Weights of a small GPT-style language model, trained from scratch on English Wikipedia.
Training: a variant of Muon for these matrices, 674M tokens, 5143 steps.
MLP neurons of a small language model. Each row is named by its layer, matrix (down: output weights) and neuron, and shows model dimensions 48-111. Each number is 128 + 32 x the weight over its row's rms, rounded and kept within 0 to 255.
A block is one neuron, or neurons of one layer that tend to fire together. Before each block is what it responds to, as a language model described it from the Wikipedia text at the highest values.

Institution-name continuations. Function words and pieces inside university, degree and place names (University of California, Faculty of, Science in), plus studied/attended and .net domains.
L6.down39 [191 135 104 141 114 163  72 125 113 143 140 117 151 113 112 118 171 133 138  85 126 147 118 115 100 130 111 108 144 114 183 164 122 154 154 138 116 193 121  81 157 194 118 167 154 129 145 142 123 123 123 132 116 121 141 183  41 109 162 143 144 113  93 147]
L6.down168 [106  98 175 139  74 122 112 167 149 214  95 132 118 147 112 105 125 168  79 156 119 148  73 111 138 152 169 166 188 106 120 165  63 168 146 107 180  70 110 159 134 114 178 146  91 116 134 141  91 114 146 113 111 124 119 128 103  89 129 116 125 187 101 123]
L6.down265 [138 159 177 111 112 103 139 120 137 125 120 115 157 147 106  90 148 141  55 174 153 174 150  42 106 184 115  76 145 114  83 101 168 154 116 134 153 138 102 146 146 152 165 101 121 122 130 141  91 142 150 141  80  99 150 117  86 162 189 120 134 153 148 206]
L6.down273 [142 123 144 200 149 111 122  66 134 112 107  91 104 166 125 149 191 156 130 106 197  94 164 177 110 121  96 155  88 140  79 125 133 195  71  71 130 118 104 141 121 147 137 122  89 140 132 168  86  91 120 117 150 195 161 153 181 163 149 147  42  99 160 231]
L6.down322 [144 161 195 119 105 164 134 148 121  90 214 119 123 162 174 153  91 171 157 125  45  99 110  94 104 168  82 119 114  98 155 117 136 152 112 142 135  82 126 170 124 105 121 185 164 130 132 136 133 135 181 120 120  99 128 118 119 189 113 142 149  88 123  93]
L6.down425 [ 80 109 103 124 175  76 209 126  87 133 103 128 128  94 118 122 164 165 114 143 136  65 145 190 147 122  85 139 125 164  82 162 156  70 145 125 126 149 108 105 131 191  90 145 128 184 125 138 109 127 127 111 119  72 121 123 105 146 144 130 132  90 102 138]
L6.down431 [157 126  80 129 141 117 179  98 118 158 130 161 129 102 147 150 130 116  95 119 171  80  84 113 177  64 116 153 140  99  84 111  74 138 139 159  97 115 236 158 116 115 107 124 102 100  74 101  38 180 106 168 134 157 158 125 130  94 129  84 127 139 138  36]
L6.down1127 [133  54 139 151  70  78 122 115 162 131  89 129 130  85 143 154 134 168 139 181 146 116  78  63 100 171 170  48 198 170 119 174 186 111 140 164 104 151 113 130  77  91 149 156 143 174  99  97 162  72  76 126 116  99 153  63  99 127  92 149 173 128 121  35]

Second piece after initial capital. The second subword of a capitalized proper name split after its first letter, such as E-ud-ocia, H-els-inki, C-ly-de, often in tables.
L3.down94 [101 135 140 159 168 102 162 115  76  90 152 111 125 152 172  89 130 130 105  81 117 107 106  97 137 173 129  65  64 137 119 127  70  48 133 168  94 111  85 150 121 132  59 105  95 130 117 129 149 154 162 139 116 142 127 155  54 150  85 138 121 119 149 129]
L3.down121 [134 139  98 134 127 137 157 109 147 123 157 141 131 105 131  98 107 105 122 154  52 145 140  86  92 133 138 103 113 147  88 111  55 124  79 126 109 188 101  82 114 137 156 151 108 143 122 112  77 119 190 148 107 127 143 197 141 131  57 144 140 132 116  75]
L3.down237 [ 86  66 173 121 124 105 113 152  83 137 104  88 169 187 117 121 102 157  64  97 149 115 142 119  94 109 117 133 195 115 169  96 145 143 120 128 204 152 154 111  38  60 183 118 117 188 130 153 128 125 175 116 177 145  82 192 119 192 130 114 133 132 138 151]
L3.down268 [123 116 143 115 156 171 200 168 155  66 119 140 127 105 112 148  93 114  82 133 105 121 162 133 116 197  55  96  96 143 164 137 140 114 155 159 104 105  91 144 172  93 141 167 153 128 103 155 137 162  98 101  63 170 148 118 202  73 143 130 119 162 101 154]
L3.down327 [108 163  90  92 106 147 146  83 138 105 109 171  91  69  51 149 142 131 156 129 141  88 110  74 122 137 129  95 200 176 124 161 125 155 144 142 225 114 131 143 152  53 144 156 152 132 138  85 122 109 169 115  98  98 180 105 108 144 147 134 121  76 113 124]
L3.down434 [147 168 174 140 132 151 180 105 121 156 141 113  64 118 172 166 108  95 101 113 146 154  71  79  93 137  77 100 121 128 131 140 159 127 193 101 143 125 122 164  82 145 165  62 120  50 135 136 126  95  79  73  97 102 100 112 134 176 158 141 105 168 122 100]
L3.down1023 [101 123 117 179 156  78 150 149 137 106 100 111 149 119 154 147 127  78  90 153 204  78 128  97 105 144 186 117 164  91 154 176 184 148  81  97 110 152 132  93 122 132  74 145 132 119 169 161  85 157 142  81 149 117 131  68  94 109  44  68 139 111 102 158]
L3.down1216 [130 117 137  89 143  79 127 112 138 172  78 109 149  84 139  82 122 120 181 120 126 121 149 115  98  91 130 134 161  75 122 153 123 120 125  70  52 164 149 116 214 165 133 144 166 160 106 127 152 114  97 139 144 138 123 126 176 135  96 104 118 171 129 122]

Mid-word name fragments. Word-piece tokens in the middle of a split word, mostly foreign proper names in sports scores and lists, such as Fer-enc-város, Ál-v-arez, F-uj-isaki.
L6.down159 [162  98 135 173  98 141  88 124 125  93 126 135 142 151 144  83 145 125 122 128 140 157 153 144 133  99 182  72 137  41  91 103  87 160 119 111  96  66 153 150 155 117 155 143  88 150 170 105  91 169 150 187  85 124  85 119 123 143 104 146 132 141 110 145]
L6.down179 [158 138 218 109  84  59 153 161 107 115 153 146  97 144 102 162 163 127 134 108 143 146 177  86  74  74 133 131 124  25 103 113 100 122 136 169 169 140 137 101 155 123 183 117  91 146 109 125 136 115  72  94 142 118  66 190 141 129 139 150  58  93 130  83]
L6.down244 [112 171 151  78 170 159  87 157 135 143 106 122  67 183  78 131 141 161 124 158 113 131 106 121 183  71 118 133 116 138 156 143  76 163 125 130 120 127  64 103 132  55 101 112 134 145 158 175  72  98 178 122 159 147 139 143 166 190 161  67 166 144  98 197]
L6.down556 [136  95  94 130  86 135 136  94 107 114 115  48  88 192  84 197  94 149 184 109 135 117 102 123 143 218 101 217 121  90 116 143 213 185  79 162 216 125 126 137  71 126 120 156 120 145 122 110 134 135 175 127 119 149 120 143 170 107 145 128 161 164 136 128]
L6.down681 [ 83 140 164 175 181 121 124 163 121 117 118 143  87 140 110 121 131 173 145  73 112 120 126 196 159 137 110 143 158 159  98 173 143  86 127 210 125 108 166 105 195  95 151  87 109 112 129 109 121 114  61  80 103  95 119  91 127 101  93 139 118 186 160 165]
L6.down755 [181 130 128 127 104 137 132 131 148 118  74 103 131 156 126 123 102 112 124 125 105 132 123 144 167 165 181  86  75 107  81 149 111 136 179 138 146  80  96 135 156 146 179  88 101  93 155 110 195  83 147  90 144 114 202 105 156 147  67 124 123 103 121 164]
L6.down980 [125 138 165  94 158 145 180 151  90 100  49  85 163 143 133 114 185 149 177  80  86  97 137 110 182 138  76  73 133 102  94 203  99 103 169 197 116 145 174 144 109  97 178 136 130 114 176 101 141 116 163  92 133 125  91  98 114 134 118 142 116 119 153 137]
L6.down1138 [137 182 118  93 165  94 104 131 115 120 172  89 174 131 122 109 139 146 138 118 136 115 109 143 153 155 154 111 132 169 105 164 146 135 119 139 216 149 137 136  98  99 162 154 133  84 151 145  80 170 147 148 163 109  81 155 119 185  66  83 126  98 137 106]

Infobox field-label pieces. Word pieces inside short field labels or headings in infobox-style lists and tables, usually after "- " or "|", e.g. Website:, Impact factor, Holding, Norwegian Albums.
L4.down1103 [ 81  94 133  81 183 147 174 129 140 126 173 115  95 113 122 167 150 173 163 145 188 120 164 135 109 172 172 118  62 120 109 111 187 168 155 120 114 155 117 123 211 131 148 114  98 186 129 112 228  94 123 119 124 140  71 103 100 116 160 125 179 224 138 152]

Mid-word continuation pieces. Word pieces that continue a word after its first one or two letters, often in names and foreign words: El-us-ive, E-ss-ential, Vir-gin-ia, Al-ger.
L4.down469 [124 100 166 142 105  90 150 104 118 159 126  69 175 153 170 134  89 126  92 119 179 116 156 116 105 167 103 154 147 109 115 155 131 141 116 134 204 138 121 121 175 116 141 134  65 139 182 112 144 102 167 131  92  73 116 151 104 176 132 143 112 144 123 118]

Main verb completion. Final piece of a sentence's main verb, often the third-person -s or -ates ending, in narrative or descriptive prose, plus particles after it (starts, operates, end up).
L4.down673 [121 178 171 135 140 154  99 138  88 147 166 158 142 105 138 148 150 182  93 176 185 155 117 137 196 109 119 119 127 106  83  76 155 136 156 117 156  96 113 147  80 139 129 148 126  89 131 121 186 149 134 133 156 138  77 117  90 153 103 141 107 109  65 164]

Predicate after subject. Main verbs right after a subject, often passive past participles like built, elected, opened, described; also the closing = after an article title.
L4.down7 [161 166  83 163 118 137  96 135 120 110  46 124  85 133 209 101 147 134 113 175  63 136 105 129 128 124 157 107 167 124 111 146 113 116 111  94 112 153 111 124 160 107 177 158  66 117  72  91  76 124 188 126 148 123 100 144 167  57 131 124  78 134  91  51]

Plural noun endings. Final piece of a plural noun, usually a group of people, where the word is split into sub-tokens, such as exper-ts, vict-ims, us-ers, squadr-ons.
L3.down232 [ 92 105 182 182  97 188 120 163  61 111 135 162 145 127 126 158 103 114 145  88 135 125 190  91 104 129 103 124 139 129 137 168 135 149 207 130 145 146  98  90 153 142 152 172 128  81 107 177 122 101 100 123 128 142 128  66  70  96 140 131 172  96 142   0]
L3.down301 [144 179 132 163 168 137 116 101 102 113 121 183 144 111 120 171  88 101 174 112 142 122 151 127 132 100 101 121 167 129 137 124 164 137 132  91 149  76 126 107 176  51  42 161 158  85 160 142 142 108 110 166 117 131 141 115 152 155  91  93 116 174 124 106]
L3.down410 [144 159 142 131 123 184 158 193  92 179 115  99  89 140  96 157 114  99 123  88 132 162 205 107  96  77 149 103 166 152 158 108  74 128 105 112 118 105 104 113 133 155 137 154 119 122  79 120 144  83 109 116 159 140 142  96 124 168 107 120 142 115  89  85]
L3.down420 [120 112  87  92  91 135 151 156  91 111 120 221 131 156 136 126 110 104  68 100 145 123 160 100 123  90 181 107 139 121 123 140  86 205  96  86  98 185 131 101  52 170  77 155 134 161  85 151 101 105 128 141 141 109 117  96 124 132 107 209 142 153 132 166]
L3.down834 [198 134 190 100  88 147  74 154 142 108 122 179  91  86  91 174 156 135 160 148 154  94 117  96 143 121 146 131 135 113 159 122 100 179 116 141 108 113 107 113 211 139 162 124 113 133 161 102 113  74 169 142  98 126  76 120 124 118 120 120 161  95 156  83]
L3.down884 [104 228 183 134 132 167 148 158 168 161 125  98  88  86 147  92 121 159 126 136 177  97 105  79 113  60 149 126  98  96  90 143  93 146 104  89 114 217 108 151  91 140  59 155 113 110  63 155 155  87 195 135 103 163 161 116 143 133 138 129 102 129 136 116]
L3.down945 [187 156 107 184 123 158 132 141 103 165 119 112 114 142  99 165 130 103  75 147 125 191 174 123 117 141 112 156 151 144 148 168  46  70 124  89 153 134 176 143  87 149 177 123  93 102  72 148  92 104  82 137 112 196 106 116 121 104 118  72 121 112 121   0]
L3.down1123 [172 119  72 164 109 104 132 189 129 109 194 130 176 145 154 117  91 109 102 167  96 124 149 151 138 127 143 112 151 124  89 113  93 102  71 105 147 181 133 154 120 159  73 134 232 117 103 125 127 131 139 211 158 135 113 112  93 150 159 102 131  96 126  58]

Copula after subject. Forms of "be" (was, is, were, been) right after a sentence's subject noun phrase, e.g. "the median income was", "It was designed".
L6.down26 [154 129  96 149 144  87 104 143 116 147 144 144 122  91 166 155 150 149 183 105 138 127 172  99 170  95 104 144 133 109 157  69 145 117 116 149 110 112 128 174 115 142 140 158  52 102 130 146  97 186 114 209 163 130 123  67 220 118 160  83 185  87 200  37]
L6.down331 [ 71 156 162 109 142 161 152  91 131 141 152 163 156 145 154 127 163  88 138 131  80 106  84  82 161 177 135  84 117 148 131 149 119 111 159 100 161  94 112 140 138  64 158 157 127  92 146 140 120 119 121 102 151 210  43 125  73  75 111 110 126 141 114 101]
L6.down710 [156 154 184 103 135 132 121 151 109 219 115 135 136 120 128 139  85 157  94  84 134 100 118  96 102 100 118 121 229 106 124 157 132 148 105 121 126  71 116 112  64 107 127 114  66 157 132 124 197 100 142 140 179 109 145  92 131 155 153 144 103  75 148   9]
L6.down806 [ 96 125 101 114  71 203  82 130 134  86 119 111 166 122 157 136 120 141 140 176  65 126 115 150 111 110 123 118 195 108 120 161 107 105 145 176 123  78 176 128  97 127  54 115  93 153 104  86 156 113 225 122 147  85  76 125  56 110 154 113 124  92 139  21]
L6.down1073 [138 136 156 128 170 106 146 123 148 139 113 133 117 140  74  68 106 133 100 128 151  72 116 161 123 120 168 139 131 181 182 100 118 105 159 125 111 141  76  95  98 117 169  89 150  82 103  79 157  76 102 116 120 174 103  86 106  97 112 121  87 127  97  69]
L6.down1090 [ 60 128 120  57 149 136 109  99 114 130  51 147 146 144 112 164 153 140 129  95  94 100  88 124 154 147 101 112 115  90 188  67  87 141 161 136  92 119 113 134  98 144 106  77 147 116 106 146 138  82 147 125 163 143 133 144 156  90 190 164  97  93 142 172]
L6.down1182 [120 127 104 101 186  93 109  38 112  93  77 205 101 172 164 108 102 117  64 129 137 113 141 103 152 191 185  88 150 160 137  68 175 111 151 189 148 144  59 194  87 108 117 147 148 100 161 104 140 124 103 155 158 108  98  99 140  73  85 115 175 144  90 158]
L6.down1211 [153 118 156  98 196 121 109 135 115 195 102 122 158 102  89 185  85  76 116 124 113 110 148 181 165 126 129 163 113 178  88  64  76  82 101 139 150 169 121 146 138 164 191  84 171 114 116 172 116 143 147  99  71 144 186  86 195  71 128  86 163 114 112 115]

Infobox list field starts. Line-initial dash bullets and table pipe cells, and first words of field labels, in infobox-style key: value lists (e.g. "- Died:", "| Party", "Facility ID").
L3.down62 [140 191 131 143  97 192 193 150 137 112 103  67 181 125 134 107  91 122 151 136 126 118 105 106 151  93 141 150 120 170 129 163 155 106 124 115 131 140 185  97 172 115 198 135  95 111  94 117 121 139  98 101  88 118 147 101 105  68 199 160 193 117 126  75]
L3.down172 [150 151 114 134 107 203  97 130 143 109 119 118 142 118 122 114  95 125 194 191  77  92 136 147 129 120 160 212 144 112 126 121 161 124 171 101  90 146 173 132  88 169 101  83 165 183 160 124 108 107  72 129 147 170 143 152 139 106 145 168 113 131 114 108]
L3.down267 [136 134  94 147  86 124 113 140 137 109 104 121 148 135 122 179 137 133 138 179 115 155 111 108 133  97 143 141 176 133 150 229 172 146 138 115 127 148 172  93 185 205 160 103 125 143 142 162 140 152 161 154 117 140 153 135  69 132 139 143 106 139  76  64]
L3.down587 [108 165 115 136 127 164 159 127 118  96 129  88 118 144 104 181 118 116 196  87 201 123 138 118 135  79 178 133  94 132  19 191 145 166 172 156 131 159 177  81  88 102 106  92 107 160 118 142  92 137 199 132 161 120 125 173 120 106 178 127 120 102  91 188]
L3.down1127 [171 133 133 108 144 140 147 109 160 125 136  85 150 153 108 185 177 167 151 103 158 108 179 166 146 167 138 107  85 169 108 131 164 161 148 150 112 124 133 129 143 150 196 163 124 164 139  77 148 107 162  75 149 115  68 110 101  95 162 160 105 150  95 237]
L3.down1173 [ 91 105 122  97 158 129  90 109 127 147 132 212 132 122 164 201 119 185 177 173  79 147 156 156 119 171  83 162  76 136 126  89 175 127 149 146 155 116 112 118 160 168  97 105 124 154 112 169  96 128 138 111 122 156  76 132 137 124 158  59  94 209 130 147]
L3.down1222 [175  88 127 179 161 200 139 140  70 122 165 177 122 125 191 181 114 135  87 128  97 150 108 128 156 131 121 171 140 163 147  67 126 121 128 130 109 133 124 129 156  79  86  90 141 120 144 119 124 112 157 127 140 105 105 130 136 130 103  72 132  99 148  82]
L3.down1265 [108 112 132 161 131 149 113 111 159 178 144  49 152 105 119 124 103 150 147 143  89 118 169 138 175  72 153 140  29 186  86 138 154 101 107  88 150 140 151 159 110 120 152 143 125 111 126 138 101 151  94 150 108  92 139 112 101 136  97  64 168 126 157 101]

Years and infobox fields. First digits of years (199, 198, 200) and dashes in dates or scores in infobox lists and tables, plus infobox field-name pieces and "pl" inside simplicity or accomplishment.
L6.down170 [128  88 149 133 110 129 196 142 128  90 100  82 121 165 217 127 155 136 146 169 104 166 152 109  88 162 159 137  98 101 183  91 124 161 148  77 154 200 177 118 177  94  98 117 139 140 123  84 163 122 113 113  73 134 153  95 117 142  92 152  92  48 169  43]
L6.down177 [166 172 122 127 192  86 128  81 147  78 152 139 128 133 133  92  66 158 143 140 145 122 190  98 139 136 152  83 134  69  96  96 143 114  29 137 169 103 107 131 204  95 137 138  82 170 159 173 151  79 117 142 106 144 137 150 124 108 108 101 139  93  81  76]
L6.down181 [142  74 179 183 115 120 122 146 101  59 136 166 129 141 156 103 124 129 151 151 217 159 136  72  91  78  67 154 161 154 153  74  35 156 152 105 133 141  76 163  83 151 125 135 156 104 103  89 161  88 157 157 129 118 130 111  76 201 116 211 122 140 132  85]
L6.down185 [ 75  99 142 119  77 153 133 158 174  99 120 128 135 124 108 147 126 160 172  60 156 133 116 116  93 147 145 148 133 104 115 126  97  62  94 127 161 108 121 117 151 159 153 122 130 136 142 140 126 174 127 115 109 138 125  86 132 119  94 108 136 129 221 209]
L6.down202 [126 142 123 131 121 102 130 106 115 157  59 119 116 122 149  58 216 149 153 165 147 116 138  71 131 139  73 139 132  76 137 164 123 106 171 121  87 157 145 109 113 174 104 180  94 111 120 135 129 126 113 158 193 168  93 146 170 141 114 133 129 119 137  88]
L6.down248 [ 91  98 120 157 127 144 140 139 158 128 137 167 170 131 118  80  94 133 138 100 146 175 119 113 185 139 198 108  90 190 169 123  97 139 128 126 102 123  94  81 110  53 172 152 124 106 177 123 212 101 112 122 117 134 114 168 188 189 152 139 124 159 107 193]
L6.down666 [137 167  70 121 134 163 185 143 100  65 120  88 118  94  87 132 107 134 130 145 119 117 149  99 119 171 113 120 120 159  96 165 104 149 196  79 114 114 132 125 123 134 118  87 107 125  99 117 178  27 145 104 135 147 127 152 172  85 141 139 149 124 122 190]
L6.down885 [ 98  78 111 128 127 169 133 139 160 150 156 121 139  91 121 128 175 144 156 147 132 127  76 134  80 153 118  98 114 158  91 232 115 118 139 140 121 144  97  83 102 187  90  75 148 112 181 122  76  81 108 100 130 153 138 121  89 110 126 173 136 174 113 188]

Word-final verb inflections. Inflectional endings completing a word split into pieces, mostly third-person present verbs like st-ays, lock-s, overlook-s, sometimes plural nouns (refug-es) or past -ied/-ted.
L6.down80 [ 98 125  87 127 102 123 121  84 176 125  69 108 145 203  89 130 115  83 152 101 123 153 105 105  65 154 132 152 178 113 174 123 113 108 108 150 165 135 149 159 109  94 113  64 138 143 138 109  93 158 114 139 121 143 174  98 153 122 113 142 140 130 133  30]
L6.down157 [144  64 161 102 123 148  77 166 154 171 152 166  92  88 174 105 125 123 134 189  98 105  92 174 124  87  88 113 152 152 104 127 160 104 125 147  96 121 120 159  78 158 123 127 117 133 180 141 137 143 159 139 127  60 133 180 140 119 137 115 120 168 117 101]
L6.down485 [192 133 145  85 110 116 125  89 110 148 141 123 134 116 133 164 119 141 150 138 162 150 124 136  67  93 151 145 171 127  98  92 125 138  93  85 134 181 120 179 152  92 103 115  91 109 150 106 129 111 106 119 134 169 119  81 114 107  91 109  91 142  37 140]
L6.down547 [150 156 114 141 151  99  45 108  88 133 182 160 151  83  78 132 174 129 102 102  93 145 151  82 142 158 132 107  81 161 133 155 119 120 123 111  78 147 139 165  99  83 157 127 162 108 115 106  94 179 109 153 140 104 204 150  46 135 148 105  68 161  93 130]
L6.down874 [133 147 114 127  99 144 153 127 175 162 146 180 175 149 150 179 151  63 125 107 121 171 138  53  90 120 141 161 100  70 110 150 133 171 107 112 140 161  85 107 209 139  99 153 112 120 117 107  43 161 155 162 151 151 111 140 139  91 130 173 154 115 178 115]
L6.down928 [147 107 162  82 108 129 185 126 136  72 117 111 132 117 106  63 129  93  87 128 167 101 118 177 122 150 128 110 113 184 177 119 120 176 127 153 183 165  99 178 136 146 165  99 139 182  97 122 178  99 106 159  67 173 112 101 118 150 131 103 116 113 112 134]
L6.down1120 [ 93  92 146 157 108 130 214 163 150 167 114 122  66 119  41  71  60  72 161 151 119  99 175 154 114 119  56  86 172 157 178 105 151  91 136 114 138 154 110 160  82 145 101 120 210 140 205 123 170 163 109 109 170  89 143  89 148 160 139  69 109 141 150 159]
L6.down1214 [ 98 122 176 135 173 140  85  92  94 150 137 147 162 107 181 127 183 150 140 102  72  90 139 176 129 119 105 130 159 186 153 154 154  69 184 108 129  81 137 134 100  74 143  89 144 134 148 146 139 145 195 114 115  63 127 113  93  68  67  57 120 193 121 119]